Weights of a small transformer language model.
Size: width 320, MLP 832 SwiGLU, 18.6M parameters.
Architecture: rotary positions, tied embeddings.
Training: a variant of Muon for these matrices, 549M tokens, 4187 steps.
MLP neurons of a small language model. Each row is named by its layer, matrix (gate and up: input weights) and neuron, and shows model dimensions 32-287. Each number is 500 + 50 x the weight over its row's rms, rounded and kept within 0 to 999. Numbers have three digits each. A neuron's up and down rows have the sign that makes its largest values positive.
After each neuron's rows, "fires on" lists the tokens most often at its 100 highest values on Wikipedia text that the model never trained on.

L5.gate370:461471460432505537527356447461452533597562398488445499418528471460594416493418522464545474505545458576535466494489526502495474555490511577484516457491508441508447513437504477587462437480491465566436464537569557436363640427535407522537435522440434410520478500510483554502490437526495512435494527447460436513458470457538520547515549465434532510470481487503503543476630441512667505529519500448509470528501501481576604459442516573411490473570514496484569523483408404511563553474532484524485486508436469496544505524446548492471536481505430482587498543478490498484525531541545549407643452478479515414324489525566411534521450501520513420468480505471484501463494508539520573398523521429531542485502448561525395379482513554488573541523445443479492577479457456531432481483484543
L5.up370:570488494414544524417439444537487598515620521495484530440548430438519500503535471374514487395533520479500557426467512603452443557484462524421604432452510478431529450430527457533452487507483495531481544569622459451367536585467415481470474523541491499426589545502436519431461536591510512511478472472470550567619475505494409555522432531496600452501505543446410454501554540513509443481473526472536498501471572492474458512465480568518424586482545539504541546524403495560525574553600415542527548534475441520443435394570554506513549514520458569538451546478516553545553558521468506466479521514503517522536526554516532497490415516523507436411497499556510562488466526524420481488531493452489500433528472503540505508415506558502450459461453481481468516427490534518514417484455550
fires on: " ", "-", ".", " one", " Ch"

L3.gate425:466542450501544529613492626542555463487482519484512463507512465547508522499512489506451501451450483524490512574463536425508489479485633504597534519515493466538514422580487584551541527462483489537458470461386480468520507554458390551508486489506517564447509423514598486588609626473438463447557522514528581525515440594496492543485450440447468530488550470479468497580472534448476424585449477441506468450412617580473525487485510530490507506482475618463484492461543481527498431447608413458458473501487446425426503500468549426536463521486447571450499558519488563516512454539419472529644465501587583431456490541535521513539560486417471508445503478436452587500565533641399495371491464488520467433458538597561518440560523457441464501492515445540437516510490566494459490538529561
L3.up425:507450509508446491401495536560490536520567454484485481482481512418578514573538491550415491499534593554490544376527557578486442497405508494518498555448511543477419474503577481555509427450426558497588454505468469456521479501494520557551505475466529431500475532488547559517474532557524525542423538447528516460549553497527449612551488490541419472486535546548505503468477403610377551564519469402397510498514517557571564472403434523513450472513406448503477524502459544476541591417476500505623439473451488595570559487487542520510534502492495502413431435595565441575454572367530463445532485539660480519513583523469504476423469417448475497541538446468506508482531431486543459577463518507508454495485479471469451477456532469498574596552460454418573510490554479521511516479548442
fires on: " |", "-", " ", " –", "\n", " |\n"

L5.gate741:501526453536465520495415376511489456447532632528552412536444563504572529455478465503528526579480532557447450524478545467528509476513522543585572431525500495520534402470532438519377416509527440632523570436518480467536487441495511470425517455461518446522500484448472496401543408470512582641526511482453524474492494519526532544562515510358505472523548506442529570618465429453551461608466464530544505566380547524559490550483525545484556463490468476421457516491472518500589426588454490597472466499526521514513528514472473410587500483430561463538570435491431528442458509457547484502459526464436573528532546600517508472514466501511578508507551431449460529555453522383400478531530480518457519521459425512569498474486590477507488584466635533501503436554524512529447503560591474
L5.up741:469508507547449439459506547487425479529509474573500522487459503445490512444501537630554385595441427536478481436483515546538452448480402513546420468601540496550485438457574515488514568515517443491512460570488542501541476502556498562452505475365443528481516529557512535653458387576537448461494522620518481568561426532520444503535570539508538521456587565505460450418403537520540574436526491467397485548456494440453527520572440488524529519548481487497416533503522411469580423569419486464511503563436476519496569471492502555489526488548457492509415557485472431595595493424476419527538520530466504499466482481457543555513505511512514441568493491563477488445562450441523486495410562597452476477471486401575472492514523483519523496356493535456440505507437484585411509597591610
fires on: ",", " and", " while", ":", " if", " –"

L2.gate477:443533573521500494545384410540512476544508602459493498485448530431453498435506487433534480577551525446560473543444442490567606485426504527454452562543553493459470534432542509478536560509469416484445569438522528494502492509399556515507503459623509486571489557511501370484410492518503592473485571667519420466527535562508540428445417452500507529468553561449482535485487480563472403452601483528541449523414476518558458563445544474541520457495470545507513471476525553562503514576597540570552503515490583476487554431493512562514501574502494500490643578495540465506517594622450453606649501495496451453460543628445493442521540436490564495396495472575465529444384429519452509471495515460490422533504386443562503446500553543471437468427442533485546545547504523461516532523531503
L2.up477:474442592540450586554460498518499459412465521548500494603465453503564449470567583405469502635562512443465415570492488455530529459495483575575455561651504501468486512480523430543504573410488502469478464516528515488551572558438492479457466491502471494498552581558474350459482486525526466507549642551434478494565441405541544546499431459514506500494506458390535521489477528521500457499576442540479435586460470550521471537483518516411550544532491542460539515508554471511453539506515552601535458430476446443445572507526474459490484468465434532489452570541501512484592563433477442482575570488547503450500496571488530528492526476452525517476466473497487440444454384462368433528512510525507490459546484548545440418442503556467470375452441560541590555478516504548484445528452461
fires on: " Bl", " bl", " Br", " br", "gl", " Gl"

L5.gate4:449515579524481544549494523570540520457493442548533465458576493490486457544557577422508465535606537459537528498470520622547490511543539415635434535523444588542538412492564506497544587488492484389554564466505511466440458516571550558561519477495500527619543437451419429463366436471529462512454549486429491466413575550580461502444522522512561505442538468481493502488546559486470566531515472442487556481548453520546446480516521491457498436476379478486561531486502507470470423392522517401614506520440402464501517409445518505484407546499562571456506504467553457580546490543393448453430402569491478499446496511555475529468482535481455461592505414491450405517469508423411486586553432522535489577534454509472492551512438504543527528489528605595482500527515623539558519537487455
L5.up4:419564499429500473490537470536518569486567446480481501478575433545469495531568475483475556560485417493436477588456483538513497563474516497541502520539488466425506551543432539542503572513449380506574528441594474489561554493535571467480455502462384479578430462525432489412478470479462499525450500345581486449534512489482557478433471439532574499523561518538479421503624469551405486425571524493405501480493508474524409513518495525418536426482413499566497502499467410577457530416526606458573496513508518391432524409479536502496464538495474465532434495522488549467575563540492440522448548480621363476427545481510445545591455545442379485541589512482479473483507446491464543525425447452580496547537479494486633472469547512476490493528406501546499541495548469546505460510476481
fires on: " in", " at", " near", ",", " on", " In"

L9.gate557:475512472504459484429612433468446443474633552521553510513571580580482497537584524517483497514455516478345523455475567549554486480539386510515490445485509433594531490522460510479537453440419451533447501499539543485472535512506488477544462456586562505535421482405524549460531520571486592504492460549534510500496607486543535541503566481547556457473512520517519402448554494484462510493512591506501442523462467452471535518482542549438528500515489526515462523510577529464421496455533418537508533487543538490659553529505476533497546623514469513481553440510523541394599551512554510543567413459549489496525515528520464485607403524512471546441531469483504537510458386578565471477522567476492382493552445516536523424400564409553482584503525472361530521559475506414512558532529600
L9.up557:519580505467529457541479464539391598419423443434527479416520544552521547494500614501387607500515567475496548480465517437539468596469529480558529458484443483489470569545582478475557555445565554461507557556540392418473503524486464540488503432528427527520509619538505517462500441521540534563474467545491520465464532556445588574587592469566583520464456505400449474523561531466552499491487431485464568545397480489531440502520506504427532605527518460538488504505473557445570480537525510554444520545452531457512444501554418486505454528545443428522539443526421539456586484489466485505432495480417538516449510490542427560528483476576500561469509433493542470599513405552572503538560502477519484537558554451532525482486490537521562448547524415517487523444435412587508467481451493
fires on: " "

L9.gate38:517582476467526502532520501499529425472469490578434471509573466508570546518501567498427608507525536479492544522439491510492474450462560566509477582533569490458477481557536451507563453520516537466503519477523621455530574494568495494510547476495501494535502378453587525541429487591597568569557463480446527436529524498506495454471475504634567619535524493526444519501419439532390484587526557469471554484464543442509559520538486497490532560601472505403465432455419512611523438446517475497428503554523469520419531626478461519457491556535497462596568473537457539406512508568530511459493574578523431582515608473473444486592487523531456507484392519477536539473522390487494476554462538487498443532526427524442456459322509411510497553474622488455503548495470439445418555529452457
L9.up38:550434343587551513465548577557415409471382460501530538435477437570503533533566546518563440488528483517544415507563574598500474533397445533500502445541469493513501559567509397530590463511561471532444425502487562474508565518472468571468530512549583550543479562474469479515483526520549557477452482506429504461460522511435480480538445508531501433446487499523550493524529333535539443596492443511500531503445459434534435622507515421476516496529501467490486445413446554440440517462430480547594576486553528621524550459535449478503478510476520535489472471455538472433486535551511475476411663520563564480541517501530473527396459496558542441411491497567439428477483521530518626587511627441509477514499505535549518476541493515521475504532508493549376449494453474439452514493441476
fires on: " "

L5.gate387:481514493499466536432537523464498604451426433473524512510465459513508460550397517423451429507461463523580533422450485512442531461511564493503439499513541534525496521475470430497445417532502562527475540493571477489494460585425508439455516420495537426456461470537567584481492539533422423545548494492472548504510462422488553578516534462541454536457626614489539471444520551499550432514539448602543465486454492419541382476519430500542569499560492571447513556578538384462586478421508505455453475466472413399502448348541568497466548620530544496464477508557468478511523539620569518448537592456515490421501506481535518482409480457378515511532517514531436518423527414488550561586503499516550488500547608468517503450522517568507491533420482483542392586525613503536456439523481529
L5.up387:466542528525570489531528518486496584441528543538582456551520499547470409456374500509500488602420524545469515481516484505473468549547534438556494505500508464462517437473545549452458441539455399551413420419512526518465540505578408504415492452466478468441539498568490513554500471549424477465449442495408531492449478468472492508435519544496449431455508553487439492431512511531475548514588507462505476517464487486551485461498564468494582478545467582517443511503645430443551588432502474476486514499490423523552434543532477474491415398537467527479453438559576363533523550467518471392473533505538605443570442644482521544488431573479608476472555541454434511509442515577521515491475537523635535506501530534545454347549502454576559483489585512503478461541520485517415533576536484
fires on: " |", " ", " (", "-", "^{"

L7.gate141:408533480538487571525508446466520445546460551491553512490474385560516476551524482531473501543508412445374535510492562526479529531429585567539501521523491394522457506560582559503561523570525457521492552549514528463472509464514511483429491570485474572485529474457507495517484469535490381598485539513567499514423486530526534533552535557437444532565466589501535546483439464467503562490489507457398430472475435605516554487487570469515486565488418567547463552532517590469578450426560536456459394495532518527441527489539608481543490462389454506497426511456621560467594578532456486546429532443485441509461536469497558460596556495514441476515582412570503541429502460486458415526523399514530598647552505566524549543496514454517483538550569500550525617512547426478444592541458528
L7.up141:520505484492625513563489479609493505492517460468524431426493455514481419480443452518505485477508533605487550532492470505420361575482478513434545524576542563429569561564509472566429476530521491479580486577409579490410492474567507497416524507529495416539418563520431540499453454553496537559496466605492522489518498525558507530401469483598493480434468524439503465561483512606544551551475506511434465536447560431480499486472474605427420474631482493508446508530525493503486549625382483480573495475541486457514387433543502577515506547521500537436530457455527567498413477457445570567544501611480525486491509558520451559471509452467486539534495591458429509559441558479519531592490461455533540508575436509444477547425454467519475533617529529550454570498533476526462544648485472
fires on: ",", " only", " ", " both", " |"

L7.gate11:611561503396580441529483545540507547399463455433465627499512426418501474475530505607570503491480445521493569589563560514465509534448512454567524478435601513494487508440524458503449521414479522519492460440498505502560488517652556567543496533587565459439502512541543582526545433501450462531607470405461452491489493518501437462508532561541494396537489573522568467557450443529490489447509520483500518532521507562475455608566498430460447490484541690532500503453516529524546527513560472437432475460427492468499442453581495485473441443516481593563449454513497516478497420458401454455457515418509578582530466503521544465510484490437418475515486504552502498500423459438590555474468428481568542540553506491550470411401427523552617584553488491527509497488467478548432548520494571
L7.up11:473545528438526495456558451463481492520488400494498482436448573425461541500453564510519443505567479478491531506570489479489528394631461570507500487499465524576537572444427559512430518522608526506508479458610487460520557465415506542531453466477482499477463513463425393465450545449588548537472438606407432623432396571551503519506514563554475406461576494483492450516519519497585550543499485482447500445492488521410569552463423435599462484535511495482467467514524567455513535547517484557546534431499483526430544493445538504586518494530501473526460584478514556460502596373580517492425480420446464493460514544409386537412622510467512458580476534582556450454442441458534537528514524499505530508549452567437566460584599398524523510412464657395498503478469522402463497524535502
fires on: " to", " ", " on"

L7.gate673:531519420558426526532472419458520529554541572528441490399569534551541582438456522417458463544429427523468472525449499511556464455433598509521550569438518549456544546575553544523508510514554464479512494545402453545518457445478454481490404452569484519502531487468638414496518635423561505533492512540524508461463501414514461508585530481474578559465506474563460494557550512514480445474464473522436441453438360482526530516506494530507538518523574556638423451534467483465496457565541427442482407478477517638420450513498538490431516556563469584405507420524477537446543427518448577489408439582478456473472514432482521469448519491501438514543504572409458602493482523487443561536483436498519349535427554547384503475500463521587553544495555547485557501481531626521523511498471487
L7.up673:604514467477489507587469506521583478538499552491489497482525570509446485435441531413558496458555568546518514575438444481397539420430522481502459546514540526480564520467471576469461398540526458508503585461467444445564517463527418497587476502424440468408478511476586527511511517486458483601501530378431463449531528519521466479482515512435421477460513454449456447444523471487440570421444530469478503389488439533422489423384565506508488533583487507549551564476508437456538477559485477473521400539436463521473541411353382535446471488515546405526502459585536507494469452530475517527523435518562392514485466469400496453564596466498458533560387526573460479431395533514465470554529517380454470475471515519518385511496486449447480457460523485512531528417498592418594507503473564
fires on: " and", " also", ",", " or"

L5.gate168:572482459450483517482486463599441449461632466485464521616485441489464520505472543501479485395512459483470548459496462472452468513547426530454490578513437574491501489470594475437554479525457611459543413510506443475555560559468625460560461534446459484515490501509525509409538495525485502528622525513507487496460516478545355542519551529395587584433506511531566552490414508427504528504624427478481507568452516446460436498526566533461487497581542470457509586575514439539544500438489496527537500520549444549451520531452375490500500458559515360464523511521471479505569506548468411604547474547407540450570470424489498458544486476464556540514503450607462534397457444466547479436599530530546472461472461463531456501515570496555525493515555600469451504515494463500522582512446568
L5.up168:447468497508480506564441513443510484455528508513542473518505480542524503432491450541500449552489509540445550485522514449468532498551417476584493452525413500498387456478545461493528475480470458568437492456431497433492494407578478466593460469517464481541578473461439495562523525474463468450512546514457562578430476501498618523543429531465449503553537502469475600469547474360444442407506550513599494508505461375552546565550545580461547572529557511542465364569562419465545418461391437518428587441478533425479424560516517542578487503449499446457466546473587525463529500523398452459435509502586487498525506449556521454525563373526539519438544500485412567555525462558472514604436393577459544541500444603488451481533495512511525558427486569500455479468526549441483446525462484
fires on: " |", "2"

L5.gate318:493519455526484619473613556571526562427495470508437423577474427482537433515449513540607472489531533515476519551556447436489500553482487496527501462516479470540481436544533546583440397468525477544400450518501562443476488447543493577559432549638520529474569430483495462447462473498441469595398400424492537517487484568533460544494512520565463416534519557560481351546496499522561504507484470623481430472535453520590519453462475446499487547560578510484438525516453472533527465479428495432532478512516459493494439425530534388448449553535501485554424398566496469334500481521486541586472541464446548497446566525531417556507502468529597519555458455512583537531442448438519513457497475524522552541563488516442440523685437486468489466465540558485483566518522505479605525510519501
L5.up318:438552559479446559492554501434530518494519420451465508540477547484556595413460480434525473587629523537452530504560520441543522509537518470543436482521531502542468462593546461511413433527555540603394471427448483507521460436462537471479467472510515580503525465515525500467414499461498472503491530523525499500538463555510490419635456456491524522578500562533441424500556517449531475551484418514528506568480524610484560510463497518578407565485465492532462552365445562531493507529420526491487398438566557500560507398488515399513485589543556459498550419478506504458607494518575423565496472549419446454399530544510505430441519475484450544443541429624481578512520446479543593484533491436536465586535446471470487604529577429480528477461458538456540564538502547533550498594398441
fires on: " of", " was", " is", " to", " from"

L9.gate817:474491516482508557569525386525534520503490479515497497532526554495596478488540480405516525564436455483552519494556599526501517502479522549457522591445471456419479433484547578480549487502477540456593433587429454478488554524510501488458520518524506464541523537489603484524527477543434531418608506454477548454501516581484351507579489504521538504446520472506491408467488539532537534548499519514435453456495568505465542432580516500482436446520410590513512498571483507504457449444534402499518610510471474509449489469467539556412388518508419519498469492526457457512514621467441473472481452457533541382467401555546488470498443487542464515506553465542544522387510516534425504489565475546446480477411535531537441497491542468510450485577494454564473600549412464495515363425472537
L9.up817:495458565551451468555498463577484537363502477483518506434491494400557510511530556499532535537452541477445498527462519463426544526447473551468407518434550463475455431463541529587572411526496518547512471547441525517559494543498465465484427551531546546556558433505484440562530512578546434508511406352548489463505516543494392474532318484534574500490514549608446474486512530585499559466445521488486543457457559532491489539478468459527499444481489516541408467599538462515442524472446413518528584609457460460528462471508493505452538456403468560492447537509511496457423507479499400493499506417597564509434430511443476558515510522676511521458575515460495509406447548483406536599580485475494490415550564557570498501457510487550442469520529479454366475542405471571575540472479493
fires on: "|", " one", "-", " One", " |"

L5.gate616:523475560467487484447361365551568566584532571529509417398497598451493600460510532447514626514530549427409482606454624509551521518473483506510526537518495537518525549504497448529523452542480482492557539455554451428489565497492505507586574454456476527508414516517430438540498527498532402613389519429422527518494619535488499517462489614454572535533572529538476525583439497599536514519417519525463503531377507506457540496526421419497586482444579528397486466474436455416557575526460485526559502455524514494534548562486518525561521452451518545491607469445471562502527501593544560543586402436494554467548438477482516457415474523524502519550488551532355561496503563486459492470485490563513557412445501502458592439503476577454539510418524513504484452515496487506466497523534557
L5.up616:457549531512508496582415527547461594518539587510468425420553500518480484490571577587480462422526499431391476496452497455557449453521457485507538450497531526561548478492425439553477430472505471530536469430525497498550456453492523452555501541425494470547484563548552512599449547482561529533491514500506466466482497517555513524497492564492521537482517612453453517473523541596547520467457515412463502537378569538556579558554521502537503511574425454511460462439475451519521436498440531442555517509378495495451469597496430541495509451452554442499491484452572385505558548616482544425570505569480539459484458487522442450442459648461509573441539606490447464501427527539497510467494505464488533502503501411464531483465541553530553451529497489536522383486427460510449500483474565
fires on: ",", " and", "\"", "ly", " to"

L2.gate721:617441490448536491482564433442450514495530565435475560395383504468503505556547432512479493605483505469487394527391517581459501447504497561545536536548494595492531428561497528545491458513540391460501546486512491488496502515484445512495459399464581406492497526543431494518545441431527506391435441562471469515394462519530551443556510526557510552500546420452495495452455433515554521524537448498465562485487534506461548509476581453506461549441501463402517436418536449414399429500463597594581503465485485497463517503526508576531504439477610481493479501490480500481553527508419523488505516531625459438504459516433565436505454457550488420475532448529595524608383508568462507488502534501570397500499445495509468431445520465500514547478477585470535483474491539541588562547394489
L2.up721:495462523460541464582584470499495505564468437331520561446490528423524501555507484572526443574440497468485440516405555519500506479484552585515538567493499504571451429552382546530563485481543390482552553600466504548428500493505541530446545416428523386497461552560494489504519483519469433477413530483469394524451451444534590521541506553555450489480488456529526532517524461600507485477559467583454511503469504506493462532565533518464595582464445456438511465412570518484513424497480501571534554475500448566503454442453494525464512465449566521521489519430552572540519565508425554522514557524593548491579473477557512431506473461547531345481491526535608490559452416544447568489482499551564441515484529522589465460455465532427575520440469613572513550512432489492464569522473350
fires on: " Kar", " ch", " th", " Par", " Har", " par"

L3.gate578:492558522588479482466512520568553489518542539594544461570504467468497532509552519427511548540563481446506474429552572485536558459540556450470408502571455569414460547519567448500518477497500339592383486508443548462482537521547399508494471583497521443485410607434524436470449428452544572466601469468502438471498439508415581504528500528436535527511539494513508506554523463490441503505541461412503552550509533448498486500529481495535431559481472480472554457535511505517395487511483510535546446521478549417466594501528489536518521501439485583505471524569459498503532458496468594539555483555439429504391567566402470526495603445375517514548560499482480478455508618457503479464457513492460535490436505490476440550505499472517411519599518466554599519532454594495547495537442491
L3.up578:440490531553482510421473497565516501491460496537462466600598469442462526496559565467572549551536516502397375471520537461467529469547501473496517474572387515458452489516663441527542527548466504554452483544516471426529561512492453475498465594468479526492517556515500418543484511497494563522517496505508513609573404505475541446514547467392554514526486503517494564475506464475477478588494535444486427508475472446468488525536570515472571474459432472446457491469474477532422430483440542551612451454472506413429557497569470469445504473434485552542423552534499545538523520536442529593498445446434379511442574547434412578436525496395512472492482468428597448557524582551544471568446545515496504517511446565436516501532539507434460486603397521506454596472452586492471492613414534
fires on: " Bl", " Fl", " bl", " fl", "fl"

L5.gate624:421545577467491450551482433544510422535527460554463518481510529475555471516470530520409518559559471567581553463521579527502587531415492522482497501510553497556537453604607482451579495452574467577445513428516525434516544443527473405518504533604534473538500455560491520534488429500526492601529639494405451523459512534536483452459425535479451513396455501508535503459527433485516479521502521490490525476443553492517557463555387417596513418502508488559556531522470595546496433564496516484537494485460504587474505545496452513498558466448421571559447516576569550445431504376490473458554521655478523546502464491483453535460356537439460470471467483423582418508528444516445476504480449458529440418519472496495607552374472493500417446442487492478524425489519524436444467585467460
L5.up624:540380498484530565516405481643445357519521458556539553516495518462553496405500549537498563439491510458535553596418483535477489448386586571449546474524526551484503475383528521461543504527517499501561551513491455554408568518482494519514618493509441546515504579537417564520477574421518452513525492585475536443522516490443523563485484555502503439458505511566522550474479561473446589482572480425458520449469535481470474562318534477530414531550550541478505437542501498562471409535535524537455467563539518492453510611502485530443501549584488450492556516510535487508481530593520482496460559575372494555501466555540472460561425582669513540432527419512448472537585532445554442523477535490478492411487536538503569557518438491448521463471434536543455485483472520413552505483490537
fires on: " |", " "

L2.gate643:470415462447508503442515581470576491482532514540514535535489595548465549559524491458406549566438518577466446491486511525487515527474467531473604637513476464578476472492514519493575373436580446556519582488522477432475478623515533399506498484449487400534522494478468406460472572417520571461529539582584520479529393504555479497579523557479562474480444490455456460456476435475502503435441521489478517425422444465452465509430484475559521550516487551454503446460562456513520541595480478548493499470514566443405450530449517477497516446486524494464510470425462393471477534569484473502387540469442455485563527583510417532426543442575513491609510512485491451612482506588498456563591414500446520592443414540483579509542400492567404436518561529471494478406512414593500451408513502
L2.up643:478431421509578547502511541508578491505497434564547504463409497534440393536573520550482601577568499560467495501521471434448471478449554442617511532488551533440518526389596555475425456534488565493465509525489456562510515534470509497447463450597457422494449398457520429550499413485476464585596505490534464477535632504420527458425461522525455462482452457523430472492538497462502431498486610443419560469544561462514578424510446551505509466499539558537434573532455522501578538504507534423501526438487464551549513422552485515555499477575520507582487440552456477581390507531436487451507588489464440565496555524597515502473560557531536478497518481468552504459501463474487480592441514535493492496537539517516465500451561548542560484488465518659512452527560508468508613504508364
fires on: "h", "m", "ah", "f", "This"

L3.gate794:502621421525426533510506497597431484546497526532455384492512583516536471573495539512419550470480489524471535455417453507600513507428492463389469475521608469449477509542504530452461453481476495399471551451498501474516521609489563399497482517527527471561558440498471469519518455487535455438393552501541527500433569535562483474455350497450513529519540492539493547585444514473456533548389482537486509498480526439544416445516531508507543459406515518525586488537599461543467410415429450524479538428470520434441507490517591498535428536554553537483504447497457545538532537551434511578398499498416456586546515447503417501583495564521338555427493456499563492457519460460476606563528526445546533524506417513462475477460487515520546520492537581557581451509591451485528507521532518
L3.up794:529414520442516525477496513509508602535558484446508453463468505510456464439475429519390460444450521570499601539400632473524500499499497477446470482569520431398458477568483468436507605537500433427503568577506457487440527498457475552554542459524506472454494585492470460631404534580480501525485500519522575511487501509548526453374442540555536432450423533528508574542639547599509566499334558566464531438446427563508515517525495507557383584450575472522574557527483576558470570479512471519579459474544451474444544387454429544438424494504551478551498522503550478505519468505474474582449521549502448527496466514482453467525523565454469497564479424541503461473472513484526463499429488437500504455528505570444414478379491523461576520521425490485532480509520491459508566477513383
fires on: ",", "on", "u"

L2.gate371:454503398532394536511544459448495459531420536459529497471539490466526477427521460509469517500455463553516519517489505505487422485525455509448559536445500464426563487671471431540510438510485456466481540446459485510399541536523393460542522445592510395478385617537542505495449483563505444515513566561510549587452510447469436517549469466518480481507485539491501506541398500483446456558437474468576575510548410524475572545576535452522440485488507455569438437477600494488431491522410445553475507483446486518500624484440480498520507407382544489452585486509447544477578507473485441638471433465484475518517569562485474520520553484534437505433582398490565569434522547565464543596501579617412461502523522561540448452475514418515405511446517474497499451490457422616477473436531460
L2.up371:481537475565493527529504527455538470541566450496581504413557529575525544571474521421447522509499470416580555463488533525510541537442479418512443527442529455476534432489465404485549425603611508425498515615463504503547512551457499486553491516574438445564483468486615445580597477498562454544457491440511532477492444515498472500441456545430467513528428433509389465474455565543481589502456515464570475471596406446565461591513575581495530443433552435522466513523486557559470445517488577492489413533564573436484519529446457432498448493518447523429494474457511429424481560461560529481480482421529526484568491538503466526597562455439413514521499489570508475518540544442482417545458444541560586604519418555442562587432525474534529537524570475456539490571487521452451511534536401
fires on: "E", " kick", "-e", "K", "u", "ʻ"

L5.gate573:476431584412504528437374460507541517403568423540478538507587486518557526491556396451474580491542497494465516607577556430485573502425457436602498530541591438482518503517500471459503449536432567537535475525451542471416523502568404470565538495459549476573486505454430444533507475473472438561496521455507453531550492496505537521511541535481431436450594629451534471479479471615501496499398530547444570571458450509514480508510529504515596525509479516492445494470535462585540426455504500467456499594432539569533509410611458555499413564443586550476473592423393503474424527524522504516559493516500435456493477534481471385529420516516477520456487472436409591515469486485597375565469557479403587536442505505503462462464496562523492547560475465478524485417501484460507460555469532
L5.up573:534489484407611516463525505505513448477455519496481487517582475483516539440454517456526536478595442532510538481602441453563468454461528620418405495521459518523514456527499516494568519521547404486488556433515506537547567589572534484504555520504539469479491527413428402535531527457579457587521427516489508546571550538569522420530468579497518560513551684548399539457447590542553534537430414465495529421528464456471512444477553388491439476500397432514459527485455548600480507492470518567437528507507497567415479451538523481540485515482527505501493441501466517458544545446480473447477426478567481492480511555537450534568482532502483449476541451478504562534402478514490532476471586493569456481608585603477495559435611553576437541485494518403498468440451512490591490552533420
fires on: " ", ","

L2.gate299:496442496577521538499451478545465444400484451509490530453541524491524509535449541413427456502530569451479453561524438522508551498474454509494521503492460664570516455424453517534515588356571494529513548529466551509498611501495470445525475402510501555529465360431512371391481551550557474517472495464501493547555470438535435478450576435477483453425464494544472469480506514527477479489526580447525545491551394519444487425580488448480473477442541544490449480463514492509572449511543496530521528554498473466491539549389409548377452446491589473559476539497502516455441537520453498589552539521460518489509528448536478458489499524539451498531493503459402493489457541424513494612525466542482479486483461499517578463503477432561506508375524571522439690531490425442510476551476436
L2.up299:483419554524539463526454520561505408528455508495490499502626505494488442452492549490519471524443535600501564514484496431468411447528506439543513477441421503504399534525488574597504404586529403509473512478501468521585537517564544459469439540568560451510427575533450456465446462506523523526569379462420397514548534492480565502554545596494453457477354413574526427448503542435440455536470479568578571504424489456580468478581415516436591571522492475458544576515406550472460531480560550595486522443523484529486528461450540464484570554417419488506519448540459514535470486423542550565437491495508462436549430530435573559496546574549497488463470520477550525531517522434464505544470508424500620454478534490468421560510456495445568419487443362568476470544510419475474501486505505
fires on: " this", "f", "This", " This", "r", " However"

L2.gate151:579574446523488524490532529469443490521452516549472544512516526556458566477538535375439502487478509491609539434503522535486469374451629533513510492474567517564579436557480518504480479500495432452564555499493574493493475571577481435520535582508505470514460526504436538447486468445447481499560466467429403543407516560478501498496535533404555402537535480491372493482508486536434502557500496469522505388495520540536429498526434429398532561521427442495590470549489455503507428541470517522406465582522412596444469531582554537497554397559463482455533552480496484496466473563421490397586562437475416476445536553445465444530419536484500459571519517478632531466540549496516414492506502475483541489540489455530590443472471555469485505581508524487531491628589536553531463420482525
L2.up151:604537492564508563479478519475556493462468538429458504483551561607509562466470466410407491509540579503527563462540473419436516433435624505496445516454512504552597469522470520554524503375440477483478577458526530492483449522532572577499504596455476491534477416511508477528496418469525498507485416561511410509446499543537534404442451534461497427576540558486461484510548553511436556522504431481570578472482425478452462504451429558463453471520498455521552371597418461542446455458522544401551425601497538569457510511463545549428474375497480473439472473443557481446491522555459493555500515459578411444540551567459448382566514543418426520540444534500585571594504418542467477476562448521471526485539470540483576464428468581414508530516502504496525445532532530482489520528549499
fires on: "\n\n", " |\n\n", " |\n", ".\n\n", ")\n\n", ";\n"

L3.gate579:446503485589486537595481501536496480634425425476500531563544571453531566482506564519445490504504464541522602524482544506465458512526535539527545465437535471522488494592478476471496549455463539563522464482575601461556518579632521538490477521580527521534557474545570453583526518495619489523615654519401396503557480554444490470509456473493421387534564481506425538500471558496349509534582446439525568466480430482460411429468474457435524532531527478501454498448501515403435548443498471477431484455477430491438549477465486533484422418540544483488562516483506477454472512568506395554448555489521451479473581513441503446475472445487494512463555540532592527410525492500576585558499536528448556549514531494540522499583433478432458568477500473466536492560503492531524484422477507
L3.up579:517577538512439542578488474472524480552552462581530564542588472453452609462459426443527523566435535486508580550496449464540545540535527476397494419551403561555427552553497498472535488463500494539559452473463603521461445555556492518481534577539507461462457605493500429492477525394575518459443493454458455523528493532488406523468573490507562463564524595512512552560551483491428488528522507454574464408463501491433569494446440555595483427504552472533501542547400495458569465544451475597484552383503512508545418452459428511525490360525444605434476528490523535485477439649507465461522428444495504474459551568391460508497522410480501466491500666645562527574495423447524499530552565440474527523461407477516474559458553452605493570485500475570482490510493496504537503518508504
fires on: " |\n\n", "\n\n", ")\n\n", ";\n"